config.toml
n_layer = 10
d_model = 512
n_kv_head = 8
activation = "tanh_gelu"
norm = "layernorm"
positions = "learned"
attn_scale = 0.125
tie_embeddings = true
init_std_qkv = 0.0163
optimizer = "muon_variant"
lr_mult_down = 2.0
grad_clip = 1.0
decay_fraction = 0.79
final_lr_fraction = 0.0
steps = 12642
MLP neurons of a small language model. Each row is named by its layer, matrix (up: input weights) and neuron, and shows model dimensions 192-447. Each number is 128 + 24 x the weight over its row's rms, rounded and kept within 0 to 255. Numbers have three digits each.
After each neuron's rows, "fires in" lists the words (lower case) most often at its 100 highest values on Wikipedia text that the model never trained on. A number after a token or word is its count.

L3.up250:097187167122114167135101086127124104086140126121093134149134120146120138105075119132104144172126094104133141104129150133129097149093156108150111101125070108121115080098154154097144126104130139139136142092152116140085089140089149116135130114107136143144142148102103095157115123161119097140131115150165122176119094123130139109155155127128095134129157166102136167109134114164137125120097134187103145127132109138099182148144110114151141128128156126127074137090106098147150146114142117107128155152097080138128125152123173138129122114123118161136125163153129090102130148114114148138122155123135140110120150113160112123116102104130100122122090115124116090133176115121133134105130161134145142081146106133092102084136115143124163113153140088156104173133152152129138099140107149
fires in: "2020" 40, "2021" 8, "2023" 5, "2024" 4, "2013" 4

L2.up963:131117099096125169131126156147168141141130111092111129132105067097148164112162134165113142146127177131157083159124116106137121110112138129145112111124119107130110136153119125120130121126126129086128142142141169138174124137117116137111114093152142121129098171122056116111164130124122105142155111103130139071114143158147116144126139134097135153124171142155083143133101148120156158131121084120133120146167105133118175121114123151103117142090146147082142178122164153151116140162100140131104127159138148139168116154114083111135111108136102156135100119112134134096134166132134119107113123118156125147119117152137125093099150129066126113135143119204125121086095116126133096128121147106095101076164092127125102111100125167098166114125128123119107124144148137139110159141139090
fires in: "as" 79, "chief" 6, "main" 4

L2.up11:104145162072164112103143162096145147140137154135149146144141195131136146122151153150127151067121125126148146091172123084126118127150162112118108131123111122124130113134111110134104114144178124125154114134154131161126113119116145114123122105108112147111172133061119128171100121134123085118120145129152139135139146108094051146146144111104160122106117127126129137130143142143137149108099119121123098124127119134136128153120099127099126143164132149199157169159145117115102131126152185135125115156137107125169109141141127088120157113118164141125103144140149123123120079164113154182150090170128128075168169097108145076122135112144123136162103198149124201110119109110123127154127104139129131114148143120076133147123118139136113091068085095142119149139154140144113098121146109
fires in: "in" 48, "of" 36, "for" 6, "de" 5

L3.up1325:136104106164119136144124168131112153165096100136107110138129096125138107144120135149118133137128147180121124141139136116139170121121140128165129096152211088135117085115091113125154143124161147111131164163181122101146128130098137130130110115119137104143145156139173128179104118113075120096131115187168125107119133135105118132127130131147139187125129164127140127140111107125126110153210128143094110141140149118128154122103088117096084093088169142141122133101131115125120110110133142114138156108117055105174117115139153141121114094184117093143137145157122114135135095156182153100098126138175138101078129103125117098110119127110127119128115137174109108135105131112094117180154131150111141087087138121087103125106114107143145107103141121100150146116098135156165131193098094
fires in: "in" 59, "during" 10, "by" 8, "at" 8, "as" 7

L3.up1293:100120131105118174155162146134133117132134097112080151171113081132163127177156108161118153094113150158115132139114142087141113126103133153113133113117127097176124136144111121137143127118139090148090092151122152112146126117088112161137165170093146151139120154083145157134082117146123134142112154100148116149102154126118118155117118119143155134147110128123129122145143112100118166148108173157153108150104128149109114123139156103127159104133134161137109142107164146134126138143125182119099107169175125121148083108133095109130168127104092103159105136111106099170108144096126113098105128112108097128125102129154116128097182164178131148153147093184119097081094137147159129157141144154114108117148147106107134140122065142095111076117110115117074167137100133162139126153110121
fires in: "by" 23, "with" 10, "and" 8, "under" 8, "as" 5

L2.up1790:142125116115099114144120119123149113134108094129116165131093100126190137133130142131140131095111187114163166125163123108173166105109159169106125131077084080092096127117130123131100135057141090150097115120104132133118179113123129136128107115129127090139167089105138129145122102119078101116092121120116102124132130128148087113135116160129124138166085141169112118118158122106149105144153129170107113102149163167114156142090149115125109172113127121122140139149099134151097135129114110120102120167098149121151113111133128157148145136157115053140115124145138152115089118148161115169095128110130145143122122116110101126096165140179131147150127142158119086090122143103095125132135150100148110133153164138124127128147186116137130111119102114131140168146158117111133104117147080
fires in: "at" 36, "under" 19, "in" 7, "on" 5

L2.up58:169143135127137097130127164094156134105091131123108119126103128051146131118135157149141144086121116170099145130127103082150093132139144114131127134103131129130106089038135172128099161108156157132155112067170112115148141161148171158162176112136184112145083124153156100150124148100152093189123157079124112143103144097128102138087129124119110118111131143147126152077112142122171088137116118149147101094145113128129106124130094098156129138129149124143122180105132131122150180097135134112119103096163101159143156149131140127130097138181133104121101132156105145099187090181106121137092124106086127144118136143145102127103181117134119146142135156144151121110115122117157141125094134098100145108159108187126115135116147102135096129127136123122146138160109130110100092139142143
fires in: "of" 28, "by" 20, "to" 11, "from" 5, "in" 4

L2.up1731:123128113097115125145126147146141096140129174119076148140100149105147139107118098142112121141141121140113107143137169148125144116070149120083135115148132136129147122127135125123100151093131121143135132124185112168154129078089171143142146124099140143152187132120162189147103112155082095146144148088157136136117145112104092115172125159167118159167121122146112149124094138109138101116171111135116148132108138126131163153175128121113170116109123130103117120165162133084133119138156131110102129151142138122116131124121117122146155131146083116119159149157166126147157069176110177130096122151116115142156176132154151083113108137128108171107108115138107162104150138168110148143151129086078125094128144156090120137123146112122129107121128109135107172121135091102098079150116074
fires in: "in" 62, "on" 8, "at" 5, "by" 4

L2.up231:112147104137149091100154122108133136103136161159131101115141139117104143093121119139089102115132129100122163142139126108183129105135144118176149137091156137127104120126139093108101123163116109069101141131132162146140121168130156127127117131109131116103121145128137106104173128106126076115162126140128130141160116084124122153087130128095085087112109193119130186156154173144071150145072059122176106119140141129101119176111133118101110122142107121133136127155164174150097112140164146150131105151149154134152180141121139076135107137116093137134127139145124127110116159128143139082121084127122122092158103149141141123128113143093159124151131090116168163124157151120115119100159154127157158132141087145145114108113116097144128162153140145110134143121143148126112111103094139
fires in: "son" 17, "children" 12, "father" 8, "daughter" 6, "sam" 5, "child" 5

L3.up1654:160154141110072105126189105063182124111126141135141082124114162165141133136122105117144110146079097115095148132151121105125121150092113163118110104144119149132127086149097140132118112131116104097114116124118103136109132072161140130132101134142117132119140145135105142118123168118079060144124117119103177105122158138128106128134131148140110118123144103101136158116130101144119122136161166154113093135135152136119129112070121128128113134141137170142130126116092095181079131173135127109118137134122099073125134139103114087080129123132144116208103146104138121166126118082103082182170160112070132163116120126101106118096138135141128118106162186123137115127126097138116103137162160134118132118111090145115130115129131148123110150147148138108160142109097114145101109133147126
fires in: "of" 45, "the" 14, "to" 9, "for" 6

L3.up1276:101128126126111118117134107096123154088123073138116131109137130130158126144109175122111167123090096144144170127139131111151146106094154168144146124137148128123145130152114143135124122118128110135172124170154127136100151122111111169126108122116142170174180126136149109132093112124135103102114112111131115146142173113165186148163122101127161148129102131137103106111101141103154107162096134154124144128162157108139166136122089112160117132121102131104141087156151123151138133127113118152082146103152095113159123102182153143135136132162153149130108140114149112160116113118151143169117119126148145119100112118141092125108130149077149143106140141116134109150074160169129102165164082095109127116137141131120094140130159124131151119105158135095112150134110138113110131107146156
fires in: "after" 13, "into" 10, "from" 9, "of" 9, "over" 5, "to" 4

L3.up176:127160119159137175126144101115116159092094149104115136159112140124122121097146197136112127075128113108062142132127139108121115139116125123120104124156097165126124126146162128108088140142123155147169095064174116106129081127134158141170125106150126137128103120134166131117138130165109158103094123078159117146080120109121115144158149185152151138074126122140133111142126134095132124156124096174142129171124140146168179116142112125130108151176140130097123161114134127190153111090129164107126104123135116125147134122102119159128121129154145131154127196156165129174136091104130109100153154129128146162131170144082130072115130139107107148186138162133133148159160111168168139165180138132127116128126122097089101114124145134097096115102096143168117140117161119153166122088132115
fires in: "of" 90

L3.up1485:122143138166116145120135096134145101132111089153139155127139114115149143153127170135103108083169130130129117115117143106139099185134148097169125130122124114137128095091109135136108074107149152071102099126146140114170094132149153098106160132134132129104124103130146143083099098143149130160115094148107138104107113113127103156126161134137109174114132111136120092098104131127128114128153123098123181143149118125148090104141131143169142161130119110105136101151168152130097171140153147093106109121177096162152168173101159114100148083126137158119127095133160124116172101088114107147126148150118132128123103155122112113115133143105142137136144139127140151114106090150104132146139122128127158100137133082109159166162104135110130121152111132160135120069128098113177112065103110
fires in: "of" 70, "more" 7

L3.up770:142100101109125152098135073112121117111125127069097205124119091105128130102105123134139119113129118109141121124149159154127136122133145145160098149134136115138133116109141166104108087078102125131126098121124133058102130124127101131140149126124132124152136125112105128132065129119130136119109090108124161120150178127138133153130115135128102121132128150118122115118118145099160150172101144111130151118133151096071124125145129157072130135136135128128143107183121141147095132115124143123136118128118091160112091095121111072176140084099134109066117135110111116123139122134161147133145143109149114089110128090129138113127112126136171142148139097142117146124181110102203101153087115153104148100110143110152116160115103114119156100123201122153095150140112089169096163103095130
fires in: "as" 16, "with" 10, "than" 8, "until" 7, "because" 6, "after" 5

L2.up821:118170116128118117126185115126096114102107151149149119141156121166123110137106118110128141118101101139148147096121134126153152111147160075132108150105074129108148138112109108156153136161165133161149089171145148156152128123156145122127132174101131131102093157112110136143157124154134130134113159113141103154062092103131149124101140103079117128101122108096157119121094121144140117162121109121131101119133117119139151114113111108036141119159129115104107119143090163164146143122144086171139123171107157118131146113169130114101097126129155156139179131077122100090108106120085127095130071140133125126149133167126126106108116121141136100166129112142153127126134097113108098092143156156093146129122122122151243155107154116123110114119106150107123152121125135146151162123121099
fires in: "son" 17, "wife" 9, "brother" 8, "daughter" 8, "father" 8, "married" 7

L2.up1226:139148108142099099105111133150116099122127162128169176103094094120165126128116104126104087133125154138091126151125136092127122122099087123143144098105122139114127125114157132126121110113149157147127129143149144177151155090136161144128095088120097108197104159177102131148177151097103118119111193116127120120088162095074138151114116174115130133133123140131091154128150129156128156120088098143120100145133121136158151153130108102121119107095178139114140135133143125110157096123103149087123087127113137097157108113145164116155128085121119137129120116131136119117137103152109137107117111147123093127128123132139141116114121151106152175123159120136087099141110143136099149112130118096140142143141154148128088073135136132084149148134110102125120131125111143126113085162124129
fires in: "on" 53, "in" 21, "mtl" 5

L3.up838:180108154109113107159146159140179143126105111141083092138134142087091119103115126115152166099117111189151109151140128116134130139074146158111172120129136120075136149112106139128103113129119115115136176119161128155120147108155120128120123123134121128151079108106158120143124098141096150112164149112086130122138121089117127172143113164176131111160143122144107129090123133068116126118109152149086101101162104124109125156075160128150144136128140141114107133176140126162104177165124182134102103112117100128116133170133173137093136081129124074099121152091128121141115093140125121091108134093116118143106155110151124094115126139146121152177155111116170153089133135145122166096170130115142149125142105129082131104089139090136121128113124112117149172146110182148175097112122106
fires in: "for" 21, "by" 19, "with" 14, "to" 9, "under" 5

L2.up56:088100133133066146130109127184101145166133102157086129127127116115114125129160135194154102116151130089117115143133114154138102120101158131154150102155124125119134101169135126133109119141116109122076132078169096137121166125137158125097103117149120103141086140134133178165093162141174146141112162137144126102125123137128111105099139166083107121123112126137088104114138121152146139115132130138163115112142135145073148132178108130122135164089172161064106168139123150119154120139138112106133160161110151127160095116186105113122100106162111131126161134086142126101113146152168140151088082092120126163104115136129084142085122171125103140098139117099190116093078147140149134138153113127098116141094131136122103118062095138126133125095071164118082122127116152126112130136171142
fires in: "as" 86

L2.up1136:121117101122129087096172160126127108100123099121116152117112143157189136137125114131069148077106123152097136130146134115134127115134134178159153093124174168125163126178109125091131128127162143123123136139116162149091102078116138135138101074128118116110154087135156091108138154177170098110140162150133133111119122090158118124144124112087126169171119108111147126141112112132137125129127134106150123109128128123105146140149137160134184141092140105144178170143116070123140139150118128138151122115168119050190078150077167119144145143151140078132171116122121127103133136096128131150114124124077174107156158097101124093082093144123122160123172111127120144154068106097103100128134118150104105135097109114082102113126157134164176122150156142111139116119096107140124112152131112
fires in: "of" 37, "its" 12, "his" 8, "original" 7, "to" 6, "initial" 4

L2.up1076:085107103177121151138116110140168096127152091155134105142165128121132132134138158105145090109155138137137140127160119141110158115139114112116115138085098140121121167112131159119157123113162118153143117116131119110131112157151119111130166151104115112172157118071154138081168127153131109134155186126116128117129132143128104130096118125126131129143098155151124135089161116114135166185107159125122100147154156168183139187145109097085178120116092133143104161135118148148159108165119141169103114100171104129104122092127155148112117109110104140122138091098136062136115103127114115104144131106131126147085140126113085094103100157101128135142117138170136142140134120108139135105145143120136129121131130095128161104135071092100172100164119120122161145122117118126135132110150159
fires in: "an" 59, "anoual" 5, "rating" 4

L2.up1133:122114117104137045104111147095115131113132128135079113156087084135145100137112136136109116139118159134157075151109152130153156135087100123171162146144134160159100148099126114131136112151133126142155142123151127140141128099116170142133105119096084114138088138098089151168158149136105150112118145125124178121119160107121131121135137150126087179122165112130084137133100112102164110133119073146103136112129132097105137161127102131081075127123147100065124124138139112128104126164144142092113095162088129145143124107129149126141125097100132120112114112122149127140117117124110125123140118121155131089175133119128114130113166133103095157155140107177099148139092109122094123118138123140131121096131118083112110123108145133097098112141138113144160158134147116106119132116152096
fires in: "as" 36, "that" 31, "called" 6, "made" 5

L2.up1929:151142116110120115144122133171168123138095115125152162146110122144139116136104162175161146158143112184130103142163167082114091118087129124104219108112159108086151089132164127122097102110141129097112096157181125140140144099154168126100156152141108158124088093130148135120091139171133140124157085116117176129146114134102136122136109128145107131124188144071116161083146109102145094090143107128139082131164115130143109156143148094137195070098152141151091086129110131134111138141090135137113130114139168123119111120157133162171127128131118118102100120130123165130102119151085124136112119100120116126072136115142097117133118114130113128099093102091143105102107105159143118141115100136094088112093121155120162129150141148101187169155091164143122133107145131072161127142124092
fires in: "to" 16, "like" 12, "of" 12, "for" 8, "from" 6, "as" 5